From a checkpoint of a small transformer trained on Wikipedia.
Size: 10 layers, width 448, 7 heads of 64, MLP 1216 SwiGLU, vocabulary 2048, 26.2M parameters.
Architecture: rotary positions, untied embeddings.
Training: a variant of Muon for these matrices, 396M tokens, 6049 steps.
MLP neurons of a small language model. Each row is named by its layer, matrix (gate and up: input weights) and neuron, and shows model dimensions 144-239. Each number is 200 + 30 x the weight over its row's rms, rounded and kept within 0 to 999. A neuron's up and down rows have the sign that makes its largest values positive.
After each neuron's rows, "fires after" lists the tokens most often just before its 100 highest values on Wikipedia text that the model never trained on.

L2.gate784,175,140,169,129,170,183,204,180,238,260,200,239,238,195,213,184,222,198,211,164,189,222,191,201,188,228,175,175,124,222,162,222,187,213,208,206,174,217,246,223,207,196,230,232,175,234,179,218,260,188,218,191,209,158,231,212,161,205,183,175,212,178,200,195,210,274,169,275,214,281,227,247,126,198,220,222,219,196,144,191,200,186,210,154,134,217,190,221,213,176,202,249,211,198,230,189
L2.up784,228,231,235,176,189,209,177,199,235,153,274,201,220,192,161,180,203,268,232,216,243,188,228,239,214,227,210,164,158,223,189,231,197,173,176,176,231,167,210,213,208,201,204,189,186,161,170,188,257,180,200,220,203,162,201,166,157,207,194,208,158,236,194,250,237,217,179,178,161,245,199,168,147,202,238,225,239,215,160,204,194,212,238,186,200,209,251,205,180,222,232,230,164,193,204,211
fires after: " ", " (", "-", " in", " \""

L2.gate494,219,208,146,192,213,191,175,221,205,206,189,148,229,252,198,214,180,217,211,195,251,255,204,179,164,221,254,148,191,204,160,188,213,184,225,227,152,206,258,250,225,233,239,212,171,158,199,201,170,192,187,223,183,191,199,186,203,212,213,190,145,236,168,195,192,160,209,177,206,222,213,177,232,219,188,200,194,179,169,214,198,182,235,172,205,234,187,178,188,152,253,209,241,171,193,225
L2.up494,154,144,190,244,187,204,262,163,189,207,205,229,223,208,231,194,151,251,245,172,183,257,206,214,207,159,200,178,205,190,195,246,151,191,179,127,255,214,236,183,198,147,213,173,204,219,265,223,205,255,216,151,176,207,246,191,225,159,228,190,186,213,186,243,221,219,225,183,195,168,208,151,205,180,235,224,230,229,231,185,170,195,209,146,204,263,186,240,178,245,189,191,197,243,176,215
fires after: " ", "-", " (", " P", "P"

L4.gate1113,193,206,188,232,188,184,283,158,236,175,191,210,203,171,200,201,235,239,141,200,194,187,225,224,232,197,245,195,187,239,205,200,230,161,233,149,201,214,182,179,267,161,228,182,205,157,206,173,229,143,218,184,202,251,206,210,219,150,212,254,220,181,211,156,221,240,179,153,197,183,171,262,203,172,215,198,227,220,166,158,190,154,231,251,201,196,236,174,217,182,195,228,222,184,175,225
L4.up1113,131,196,216,194,196,170,193,209,196,244,220,205,176,181,194,207,210,151,193,230,170,230,188,193,203,196,208,197,142,220,221,235,213,204,233,179,198,130,171,191,198,182,225,250,212,169,174,202,186,150,154,199,233,224,270,227,259,191,207,247,244,169,226,180,184,180,212,197,195,209,237,236,121,195,219,270,192,156,258,183,176,169,238,215,180,195,184,192,150,256,187,201,150,190,162,153
fires after: ","

L5.gate654,207,205,209,204,186,200,222,190,217,180,214,188,229,211,138,182,170,170,220,194,224,253,228,210,197,204,212,201,182,185,176,170,171,215,184,207,200,220,256,228,201,169,221,185,201,191,253,204,199,176,201,247,183,191,176,160,204,213,209,174,179,217,166,151,210,176,200,196,202,224,175,217,166,218,191,221,237,142,144,216,183,179,282,241,183,168,234,179,131,203,239,186,139,189,108,190
L5.up654,179,222,181,195,177,220,215,218,139,189,204,193,186,169,180,209,176,195,234,147,238,175,226,228,206,240,225,132,231,252,167,175,234,172,173,190,232,233,232,182,188,73,227,186,150,218,182,217,232,230,216,192,189,152,182,146,228,221,188,206,187,258,231,216,210,199,185,160,210,267,186,237,164,238,217,234,160,211,156,187,216,249,213,238,204,176,217,195,204,203,198,203,130,170,220,200
fires after: " ", " at", " ca", "-", " to", " b"

L2.gate806,221,191,211,174,160,199,183,190,208,145,183,174,225,215,186,180,183,154,204,212,262,227,189,202,222,201,195,167,207,209,201,202,153,170,144,217,212,191,184,193,195,202,160,244,197,174,182,220,156,192,245,198,223,175,195,220,184,191,219,152,143,202,227,206,223,175,200,258,129,209,203,240,253,206,210,197,181,157,203,179,181,172,206,205,247,222,181,281,176,156,247,188,216,176,188,184
L2.up806,215,191,210,172,114,185,208,186,190,209,204,260,145,227,218,201,203,236,206,212,195,162,231,212,203,228,250,174,217,220,219,232,240,166,192,249,204,217,179,182,217,183,213,177,213,217,205,225,229,212,218,184,270,247,175,186,256,206,241,170,112,167,203,200,237,181,182,221,144,206,236,236,226,209,192,177,158,181,211,196,178,166,193,222,194,169,210,228,191,151,177,192,193,223,185,222
fires after: " the", "D", " D", " end", " E", " Ad"

L5.gate354,192,198,142,178,248,224,157,160,203,148,199,235,250,214,202,218,250,222,232,194,194,228,210,223,169,161,233,190,236,208,240,176,185,169,207,195,115,205,178,219,106,184,178,169,217,185,227,255,171,233,189,200,211,183,178,203,243,237,181,220,250,207,252,231,109,242,220,186,215,258,186,171,268,205,180,178,235,190,210,153,211,216,186,186,213,228,219,212,193,256,168,218,246,178,186,217
L5.up354,166,221,190,163,208,121,206,192,254,219,168,139,170,236,223,177,218,189,204,198,202,188,151,218,197,203,188,180,238,198,153,220,219,186,213,172,193,192,192,230,198,206,235,197,194,173,178,186,149,188,247,156,226,168,253,135,220,189,187,195,221,153,256,214,191,190,176,241,169,206,191,245,196,206,193,161,204,134,235,221,234,156,234,197,227,213,221,204,213,122,221,195,164,166,215,190
fires after: "il", "act", "al", "all", " 6", "l"

L2.gate1196,217,228,215,204,180,230,232,181,213,198,202,172,185,176,160,219,192,181,132,178,205,205,215,191,178,192,165,203,143,202,184,218,216,147,150,213,170,191,193,183,217,185,206,192,226,186,137,179,206,152,216,206,217,185,209,198,218,154,208,167,237,200,205,149,193,153,168,223,213,197,216,192,198,250,204,225,162,199,242,185,148,194,220,187,162,239,182,221,130,213,173,171,209,182,173,166
L2.up1196,203,216,219,207,203,160,194,229,229,147,171,195,161,208,181,194,232,161,243,225,178,249,180,134,167,206,182,192,210,151,135,231,217,193,216,243,203,230,222,238,199,171,205,132,223,155,176,221,189,215,218,206,213,154,197,191,180,212,232,235,188,165,188,162,229,214,167,222,168,185,145,222,168,202,237,246,218,222,202,170,178,213,192,175,196,229,210,170,232,209,185,255,204,239,158,159
fires after: " a", " ", " was", " A", "n", " assist"

L2.gate59,179,190,229,196,256,226,264,239,237,213,170,188,235,236,189,187,218,126,189,175,193,205,173,189,199,188,183,246,224,206,139,171,196,184,206,175,211,189,218,199,163,214,182,177,145,230,197,191,189,216,164,264,214,215,192,172,218,199,222,209,205,182,174,206,188,207,202,124,175,153,186,207,170,209,232,251,214,200,173,149,212,167,208,235,204,169,203,216,241,259,162,169,233,193,206,243
L2.up59,146,213,194,165,153,227,211,242,183,213,186,211,206,231,288,235,210,182,249,208,159,150,213,249,110,240,199,219,193,198,138,187,183,231,238,171,228,174,259,252,184,148,204,180,245,197,156,218,215,207,229,204,173,184,225,177,161,193,208,190,200,171,220,233,191,236,181,210,209,211,157,245,188,249,244,224,222,194,182,198,224,231,194,193,211,235,232,217,200,200,157,180,152,162,194,166
fires after: " ", " Re", "s", "-"

L2.gate543,218,217,213,185,184,157,194,174,245,152,196,200,163,234,214,216,173,238,204,187,233,255,213,162,165,171,204,133,163,219,200,188,202,208,196,122,208,272,201,218,196,165,250,176,208,210,223,154,225,158,187,202,279,262,227,213,261,160,183,154,175,216,175,208,176,209,170,185,181,184,211,181,156,200,213,174,175,171,189,180,187,116,239,255,160,227,233,252,230,212,190,147,203,175,181,169
L2.up543,218,220,210,177,210,133,173,178,194,223,222,108,256,185,252,208,236,214,227,175,268,175,218,254,202,176,171,197,201,198,191,191,255,194,183,177,190,190,200,158,220,224,224,234,200,222,199,232,156,197,210,144,214,139,174,202,213,212,185,246,270,154,232,212,221,179,189,172,190,220,242,244,178,136,166,273,220,182,166,164,210,204,204,132,207,232,151,180,286,201,163,150,140,236,206,210
fires after: " ", " in", " B", ","

L2.gate1123,245,213,154,202,220,210,166,200,142,226,182,160,231,136,186,205,221,169,202,188,158,208,203,170,155,206,223,237,189,196,229,176,234,195,246,164,177,187,163,239,239,181,239,227,175,247,137,260,155,238,147,207,205,147,185,256,228,187,229,241,198,202,211,187,207,251,211,143,140,165,200,204,231,218,145,169,163,192,175,187,195,165,189,257,219,240,160,188,145,261,188,201,192,180,163,256
L2.up1123,188,245,233,222,237,230,156,220,200,252,160,188,199,189,233,201,180,200,180,183,190,168,175,223,159,195,216,196,244,207,207,179,191,193,221,201,232,245,225,228,244,153,202,213,182,224,227,194,239,229,212,183,194,191,200,163,187,208,228,223,150,221,201,220,179,167,194,139,175,180,190,158,181,205,194,185,221,255,280,191,178,234,168,244,245,182,219,240,160,200,240,176,176,191,212,231
fires after: " F", "it", " f", "ad", "F", "ment"

L2.gate308,223,197,229,154,181,177,194,223,224,179,177,176,155,164,225,258,207,172,196,176,179,211,217,243,193,172,188,236,165,188,150,220,192,220,228,225,284,197,234,139,193,123,189,254,166,180,205,158,216,203,204,207,241,187,188,180,136,177,169,261,234,187,224,203,211,181,191,156,167,164,154,201,164,160,211,222,193,192,217,183,197,217,182,250,191,221,190,165,194,218,193,172,239,189,183,149
L2.up308,221,191,221,197,163,161,209,175,189,193,172,213,225,195,215,210,180,221,196,267,240,175,231,218,180,217,183,220,214,168,175,240,206,217,199,242,217,242,199,216,163,253,196,202,212,181,159,171,161,191,211,238,184,210,209,236,161,198,168,213,211,199,193,185,208,170,202,199,146,196,170,171,198,237,238,218,239,218,149,202,209,198,193,220,191,173,193,235,194,157,166,197,150,231,179,202
fires after: " ", " (", "-", " \"", ".", " |"

L2.gate1055,202,189,180,176,226,250,173,157,230,172,168,177,202,193,188,210,222,177,248,235,198,199,215,164,212,222,205,228,227,190,199,194,139,242,197,183,199,189,270,213,162,189,213,185,183,136,186,195,198,176,226,171,231,205,246,216,195,179,194,138,211,259,212,231,220,237,153,178,168,218,211,187,195,225,234,186,178,194,185,243,221,159,206,163,232,195,183,250,222,214,168,183,219,203,176,101
L2.up1055,183,163,215,217,223,215,239,227,221,219,245,248,223,205,205,212,175,168,202,207,240,238,226,266,219,245,205,207,227,205,134,240,199,171,205,187,192,234,194,205,168,283,244,272,194,228,184,210,201,201,184,255,210,169,183,211,192,206,204,202,156,189,163,210,239,220,178,236,152,193,139,159,177,205,229,266,165,215,194,228,181,205,130,167,180,221,197,244,185,177,190,250,225,220,184,182
fires after: " ", " (", "-", " di"

L5.gate723,169,204,202,221,233,212,166,222,204,218,257,180,184,225,216,188,193,238,236,216,169,206,178,189,193,160,200,221,162,187,184,159,208,143,243,183,255,193,219,210,204,175,226,149,184,178,221,164,214,210,140,225,228,220,216,186,247,229,223,210,218,186,206,243,242,239,230,177,195,148,191,154,203,208,181,243,154,189,227,175,208,272,244,200,151,171,172,197,218,140,205,255,256,206,184,163
L5.up723,205,208,179,224,218,252,206,179,232,167,227,252,210,168,185,192,177,223,194,241,200,224,226,213,228,221,196,238,226,222,217,240,196,195,193,200,240,204,185,224,202,235,213,244,188,213,161,243,193,188,208,222,182,223,196,195,178,173,145,200,226,281,150,269,200,199,211,195,184,257,157,235,201,227,214,239,210,218,229,184,226,213,120,203,241,206,232,203,192,189,173,168,222,213,154,195
fires after: " ", "\n", " re", " ("

L2.gate51,203,186,222,185,186,163,195,177,239,187,148,240,183,166,194,218,199,208,140,183,200,174,227,217,225,204,225,165,197,249,243,127,188,124,244,198,167,162,202,218,214,198,211,234,170,200,254,194,229,168,180,182,138,199,239,239,171,164,158,244,214,184,195,207,176,251,177,215,194,175,199,178,210,193,227,206,250,176,206,189,185,213,271,237,184,263,193,169,206,167,209,182,168,203,187,169
L2.up51,192,171,149,199,229,190,225,185,150,189,193,165,186,156,211,240,230,235,215,205,150,180,230,178,215,279,209,190,216,243,222,167,162,182,199,163,183,230,185,244,187,192,234,244,227,215,224,189,172,169,174,223,223,185,176,220,217,238,214,222,231,214,184,146,183,229,189,180,208,121,212,220,200,182,241,239,178,178,268,235,203,145,268,201,174,240,229,213,220,177,228,187,161,197,178,169
fires after: ",", "I"

L2.gate1093,228,238,283,229,208,245,206,242,166,214,207,233,231,208,174,179,183,175,226,190,172,224,237,169,205,195,185,186,189,174,176,232,156,253,198,223,169,190,217,222,228,176,202,210,169,233,230,224,155,213,232,203,134,175,201,153,189,255,200,218,209,214,169,204,206,182,187,219,145,272,194,143,199,209,185,181,218,215,179,209,215,212,260,236,147,185,135,228,171,188,213,193,279,172,211,160
L2.up1093,238,182,188,203,136,238,215,146,243,182,211,202,189,177,246,212,175,199,228,157,278,191,179,209,161,241,190,169,220,251,184,215,147,183,181,219,173,217,187,201,209,187,226,184,180,211,181,171,169,202,251,179,150,214,170,233,257,236,197,218,210,185,215,209,255,218,218,176,232,202,201,216,129,196,228,221,216,213,205,140,192,204,188,172,205,217,196,203,205,202,172,192,164,183,182,215
fires after: " ", " (", "-", "ri", "gin"